python train.py --num_hidden_layers=10 --hidden_size=576 --num_attention_heads=9 --num_key_value_heads=9 --head_dim=64 --intermediate_size=2304 --vocab_size=38674 --hidden_act="tanh_gelu" --norm="rmsnorm" --norm_place="pre" --norm_eps=1e-05 --positions="learned" --qk_norm=false --attn_scale=0.125 --bias="none" --tie_word_embeddings=false --parallel_block=false --init="normal" --init_std_qkv=0.0238 --init_std_o=0.00531 --init_std_up=0.0238 --init_std_down=0.00531 --optimizer="muon_variant" --learning_rate=0.00676 --lr_mult_down=2.0 --lr_head=0.00726 --max_grad_norm=2.0 --warmup_steps=200 --schedule="cos" --final_lr_fraction=0.1 --batch_tokens=262144 --max_seq_len=1024 --doc_mask=false --train_tokens=1233000000 --max_steps=4704 --dataset="wikipedia_en"
MLP neurons of a small language model. Each row is named by its layer, matrix (up: input weights) and neuron, and shows model dimensions 432-527. Each number is 500 + 50 x the weight over its row's rms, rounded and kept within 0 to 999. Numbers have three digits each.
A block is one neuron, or neurons of one layer that tend to fire together. After each block is what it responds to, as a language model described it from the Wikipedia text at the highest values.

L6.up659:503556527452503467465509527452557519497480435420543415484533485522579538527453536534440496496512593455388517427439444487551491510480521529522564492497534621499502479484393587512605591588457478540457472451442466452569453511503615453379487530540457479498446581507495522483515469385473550514
L6.up1176:513526466536516532554459526499515469576435516538466469508435587423513511621482459456606476492498471537461437497474521422431475481490447522482463533575579548520515425532514563518514445531496570532526550513501499559400514428514576483497487588520489515479500463468548434414511441512423577555
Responds to: Day numbers in dates. The day number right after a month name in full dates, such as August 1, and May 27, in biographies and event histories; sometimes other date parts or year tokens.

L4.up42:505519509484565554473427487511442480563495525439521463459530483489487545534520563396459527563521570498448542442487375475393535439518518536452517557552496500508421527440499559570512528443550465446538492529531517420537521469484516523554460514457555428479463593475432403464529505499572586446
L4.up279:487541467519487455525518584437586538558515521545521556544481505552541536460445547496523526532502455417421478446384510461471601494555424494494549505521462522447504474499527455504568478368521483442567533497486421457509481561493467449461478509472433479474503425463525427499477428579504485498
L4.up799:478563488497464509470562565441516453601399541492552528514440521487541510484484564406509505527494531511532510587494510508464576523549536442439588531430492476479480467402492552543430477538528482490587503514546510593548552504538538496478470405521541408497541402556504499441572498614504501517
L4.up857:565511411418426477510452527519477486480537543466499427457472515570455490528435485433461484469474509546535584500561467511457527421531463502522478539522509464468487516505504646553582466381522392453543444560561500497466569426454516525489392403503482534540382562540496385511507498543543520433
L4.up871:546430550497536518528491559526604424534484387483497455529404516443474449454543443521518471522480475402519476514514520510468520534473465462550532463597540459470425503440431441506561530493514508498506503452499420536485560501436508529653502467477462418432493487520540369567588557543499551424
L4.up1591:534412489508476421410458453527519468571559530495529513547451502573476567506475547416434539499504515538623591466491487528394523481504495490519479513509526412487521383496499601526470564425458475430503519513530496417506552433468543500501491508479455464577538419507466423442458600400510459477
L4.up1613:545442492445521531455532526473509376571438506558506499445566525513488516530427458467419446502498576550457533488521478472599451450511480466578400513570561503475582495585468542514539552546465473542516493514485428512500512488548486522555512505492532492548457388461460532591447566505529547435
L4.up2131:483585388518423445525519569560451490483501456524516424539509512434487546569476463404507529638582451488532542554458566436534539472418524483419613485512550583470471396525500509476417495448497454439552488479531557508536490510489380483549490514456394441507506575425473472554642464585512438377
Responds to: Word-final noun pieces. Final word-piece that completes a split content word, often a plural or suffix, such as tend-ons, tim-bers, d-oses, field-ers, usually before "and" or "of".

L4.up83:518555448495598410482500548401588455456506497496516507531521522448428560504495423500388526510524541524483510534544547468594611409531525510490525532562523473548526406586434455495536482416455542522471504642559568590492432566529516519579459578527440502530502477465497524514624534471463523416
L4.up1884:602377526457614412418504506551492480438469535478514450434436464521450517565483452508520552549491597412471532507426537557491555438517458523455601531515454467537414424497459484569505602526490384523552471567458479467471516554502445465471514471542499532487513450409477536548521542458432552500
L4.up1890:494472486438560409562585436433476497495550450538547543508500478484439596526480480447536552510506545530540478520521514494551591497511534444463556535446497450527481382506427474567583550415459467478515528551490492568495446568501540542502543612500446600512505501429373475478583564447377539472
L4.up1921:471473518538589418498556495480464488481565542478494465518528508463524507453514479516536505528504510507488520527589475426516533516454490520533560517462480496592464428478397575531497460539600571608415419458456569516475517435467538555526524431506456539505510428501521470503488455464501518464
L4.up1923:469554458504549388467535535484539521469454539490496529535480542552518519460490449496592472533537507435517511476539496466512548450495436501518512539477438550498457449477453533427459551491558475573501472533518514536576438473486556500504462529507494491565458432500547427543538491469504501424
L4.up2086:526488568406650542464589451423542536468433496517474468501454582461396523528504484468437570475497526459468484503519547440456602471489454436490598559464508528563580359470461558486498478451491532466531598369488417473433516494527491470471479507474403564454530468502455511432452544448403530544
L4.up2117:526609529440589450473575511452528518423530440457485509466441507395482514471500461475404424492599418477567536567512529417489652494457496469513538515609456523575463470439472502604474507401478437475556488552545485497474450418530432494552545574554464589507520503459477498410598537504526555492
L4.up2276:522482495589557318451559461471480535571456537578570519484469512432468500516392469436464488534518607507501551479514534533505511541529400467487557487442540501458416466512494497454475486414426412512583507475454471469464457509639540577536549544485442546496560497486421467499503550496515506483
Responds to: Line break tokens. Fires on line-break tokens that close a line, usually after a sentence-ending period, a table row's final pipe, or a list item.

L5.up13:443407477467511598570519507444553559509511374535544483445576401478525532496471539497408551555477504494556501482523440406537490489515464445517508512437525497484456538434509540462600449553490454425529457515541462395541470516510517471596511537458515513473456478400540435470453555471585524537
L5.up832:512483536513491505519544516471548415453501419519384454535442482547487500492503591465493485533534529591438468521480539535490555444517503552497439524528530492467504536516535546340474542465519553534493522567449515415530549510509527486455479479549465509579479469397521428526535503501543577464
L5.up1225:483483475480549480550526549474484526535517522563524536519522470469618534498478459472465571551478515487599375566480523543530530456528441510543563453522364466495573517583502610429499571480453508497479629510407513479543419569499483456500448508468541551478576455478512566549528457574532511504
L5.up1974:510479455514508450555533484515501559621502415574349454578422491552486613463452481481552537521442521586447555470429470516503510478463556563528448528488594475408534532466497478547506452566550537558563502525461476499511497473449575565482605494408597595522444575502538554464487490506540543499
Responds to: Final digits of numbers. Fires on the closing digit piece of long multi-token numbers (ISBNs, coordinates, catalog codes, vote counts), often just before a table bar, e.g. 0244'2', 1,66'4'.

L5.up1075:521510466485551450409527444434461516478529511509513519498521496438544541525469442502530472458395538512457531506495535532564520471585559488453520445428461491522521411560416470598627451480541451520510463466458522528485469480506524444542527512472496573552514532513484580546508472529480506478
L5.up1366:478479560533457543492515506479456535560523473523509457545485472494485556421519614517487566496465396579440566508526564550450495487472463501554429557503585390485390539573599453491520494563599493564484437483517509387514480457467453505551550451488393548524535518467558459439485536529528478461
L5.up1804:554557486542549481402453569479501559467542424526498481487484518652523553473466449481560483580511499496503489496490549512540496497525502431415490542470435417500481595563526578559402446473513565498431438516469609473461471517500506530545463561550471576533441574584508477414461472602547556507
L5.up2218:525482509500468450418549507507460478435548557539440491534449478461520523584509579522463501437576516530521439463533529506556412485499567515544529636560508546404484536506539520601533412548458473536473569566455549496507445514564493530476441524557486435522439467512588587509561505545459464518
Responds to: Day numbers in dates. Day numbers right after on, On or born in dates, like on 29 April or born July 3; also words opening place or time phrases.

L6.up585:540466561515559420518553477484509556599475395529469503509494506510483515572459451440420457603532498573452438561515548502496478501464474617393494521419465513559547464513477505516506503494530476474539465536495577548493536527525437490538562578501457582505466466494480497475484510539423520502
L6.up944:451447493537519416561528468479514568535475499593638507507489525512544508420476397407518459402344467534504467491570479463477535480438557521607464503575546476560483483554445485475424435464465431512578529606472526413401536508504531470529578521495452547522413494461531424507508473478431490478
Responds to: Block-ending line breaks. Line-break tokens that close a paragraph after a final period (e.g. "reporters.", "Spain and Greece".), or close a table row after "|".

L6.up559:470512534542471472580439551534509444496551594561411541500482514499546526505504505503436567510589542509563534535482489517432541526464496453460542504537449412545500469479533456486452519491499602539501547539520482458487593475493516434491510573498488570530516555512539475447433485463407540448
L6.up2043:471544523498527468580513489406597528498561562447511479441479540477432496523438559505505546453420488520591442551547490515560467453464481505531535453448512578588488517541476511396477484453507436487593513488471562511553470469533494587503500520493487474548542486441472412482571475458540497364
Responds to: Final digit in table numbers. Last digit of comma-grouped figures in wiki table cells, such as vote or population counts (131,79-4, 1,38-1); weaker on closing word pieces (Idl-ib, cal-iph).

L5.up1062:430521603461432471521516395417512493473430445547588515540478455536452540477562543456550500478538515596465548446522543463571568496503527475486540571467489457486453425522474545616537497425560540514544527618541537612565482443503516561548536483535447544572400371529424479591589546531438384449
L5.up1692:555512428426574447519608516490482522419397470435512534511529581459425523506513500496468455528525582510520555552559517451500531553459517449589514539544432481509469453532540423538453514464473548527517520459453512528482464549585528437554495627532485482547487417502482512601586560443354471537
L5.up1926:462484484462487521500513535499561504521481338563565604540515475511429541457458520479430451540470480524504480576455510471424611447447434442491528503576516475464425493554485452479534561452442506507514434521549511586482446595563536530500463485553362470409508455419440444589549516543494428459
L5.up2281:455610531510561518564612457401499476506494401488463544521475549506455517513417551479541550521462496473531514502477485457423587456524535453550477560524621557494617466472556490485421551527451481483611504535521528466418503481500561515617404559500478597515462509496485482479583462441420515435
Responds to: Line break ending paragraph. Line-break tokens right after a paragraph's final sentence, a table row's closing pipe, or a list item, before the next block.

L4.up282:560524545393428545461490494454493481455407490475509545498439557587454516476491418517569506539471487582586463569442526525424456477467454484500462548511469474476463483476616485538630541499516439566399524520529565519507478497503477527547523486474541523416440447587535518512486512572515449549
L4.up584:509554455491435531459507495508591443510465544513552555581517572530515533571454552461471415466496457495559525510499474583525477441457513514526537488405514460462483500484635440505610555456543481550501510562605495533556497530416509455454492570428530523521519504540502468515540510467438446417
L4.up995:512497477490563424608441512457558539576584600477493527432439535534520532536618482514486499506478502505518571518463527481509615485566514508517429519508506420549503510547505402438596418440574526476536518509466413516597537473525603445509392448464482468459449529544548469465533400496483552508
L4.up1272:524541539557451418634466502514538490518501419582516451497502480563472526523517488464590607540573462537542602535567560529392453436497486523583468501460487460412499522500454590484526487459501391559521502521559557415506612480514522442454486480523508512533487543538547476537537525518486423420
L4.up1529:539490503431503429440504471466571617519458547502599531510522511531495608410492498496522475500470534403427522554436550548471588441411524444507460512595475522446539537520527496490571504504615528406524525558578562561506532529388460439543461526447507543539550521479512559553487501532552472458
L4.up1766:564478519551490568444465520448538431526499540506538537521530597469474518523534435470520458454521494528525491551507458509566475487459446436542476483571424420481444545552564491420517418518436522484503494512453488562497593423478624471443440475451503489555428406472481535495530533540446396488
L4.up2134:512439514479427493537519550495450559475495432506541500459537583443490382429455506450521423586574523473508504548481463503508521410413447537481478558506562450503522512550545531463458433513372481436538551521500470413447527539493525552496577504467462457509399494460487546502497543513516452438
L4.up2190:531492462498573552611445478446474563437454529505531500379487528487471505518469510505503482366490547594514509518482450479537489526534464480560458429611452542535515483515448475424515580562568480429525549478526526550469457517470521517484565437525550565507563509408557502473550447521469567458
Responds to: Trailing number pieces. Final digit pieces that end a long number in tables, coordinates and ISBNs (721,0|53, 2,404,90|5, 90|.4), and sometimes the last piece of a name.

L5.up1:501463495524504593487553558515492546433497498482478513499545564660503578524554546455541513474575613510454475543410509547488472466555442476489476514529556492446524483450492564481448552535522532411580506555451457517474475516468405500431504580430519594541544474526504491502435469479488525487
L5.up1128:406383481514541400550467472544532497493481563489474656530510469552573469472528523503475461541535519467587488508431458449569531429465539437522563497476549485460425508371507576532523489519524441438545510505474457391510462488489456503533441481437544551473522445498506379547574475566525552463
L5.up1913:434454329440516481489459569488523463491493486450569457504514416564485463450510407462510585488420461434465454462495496548470391590534544524490526458457515477496507480453508519525487437447540490479539556462530418597493585410502442475465380530496474503467490449476426475549417492518497455472
L5.up2035:545510456451514569543479424595581512485520517571453528436551538567481458459417494426421523518515555501528513472434485499535503440437479447527523479541531502429461506519540588631599506512497431495485461525644494473451521429572497559515391463549517513496446550476460428602513481579477507452
Responds to: Mid-word continuation pieces. Word-piece tokens that continue or finish a word split across several tokens, such as perfor-ations, thick-ness, st-ag-ed, lo-iter-ing.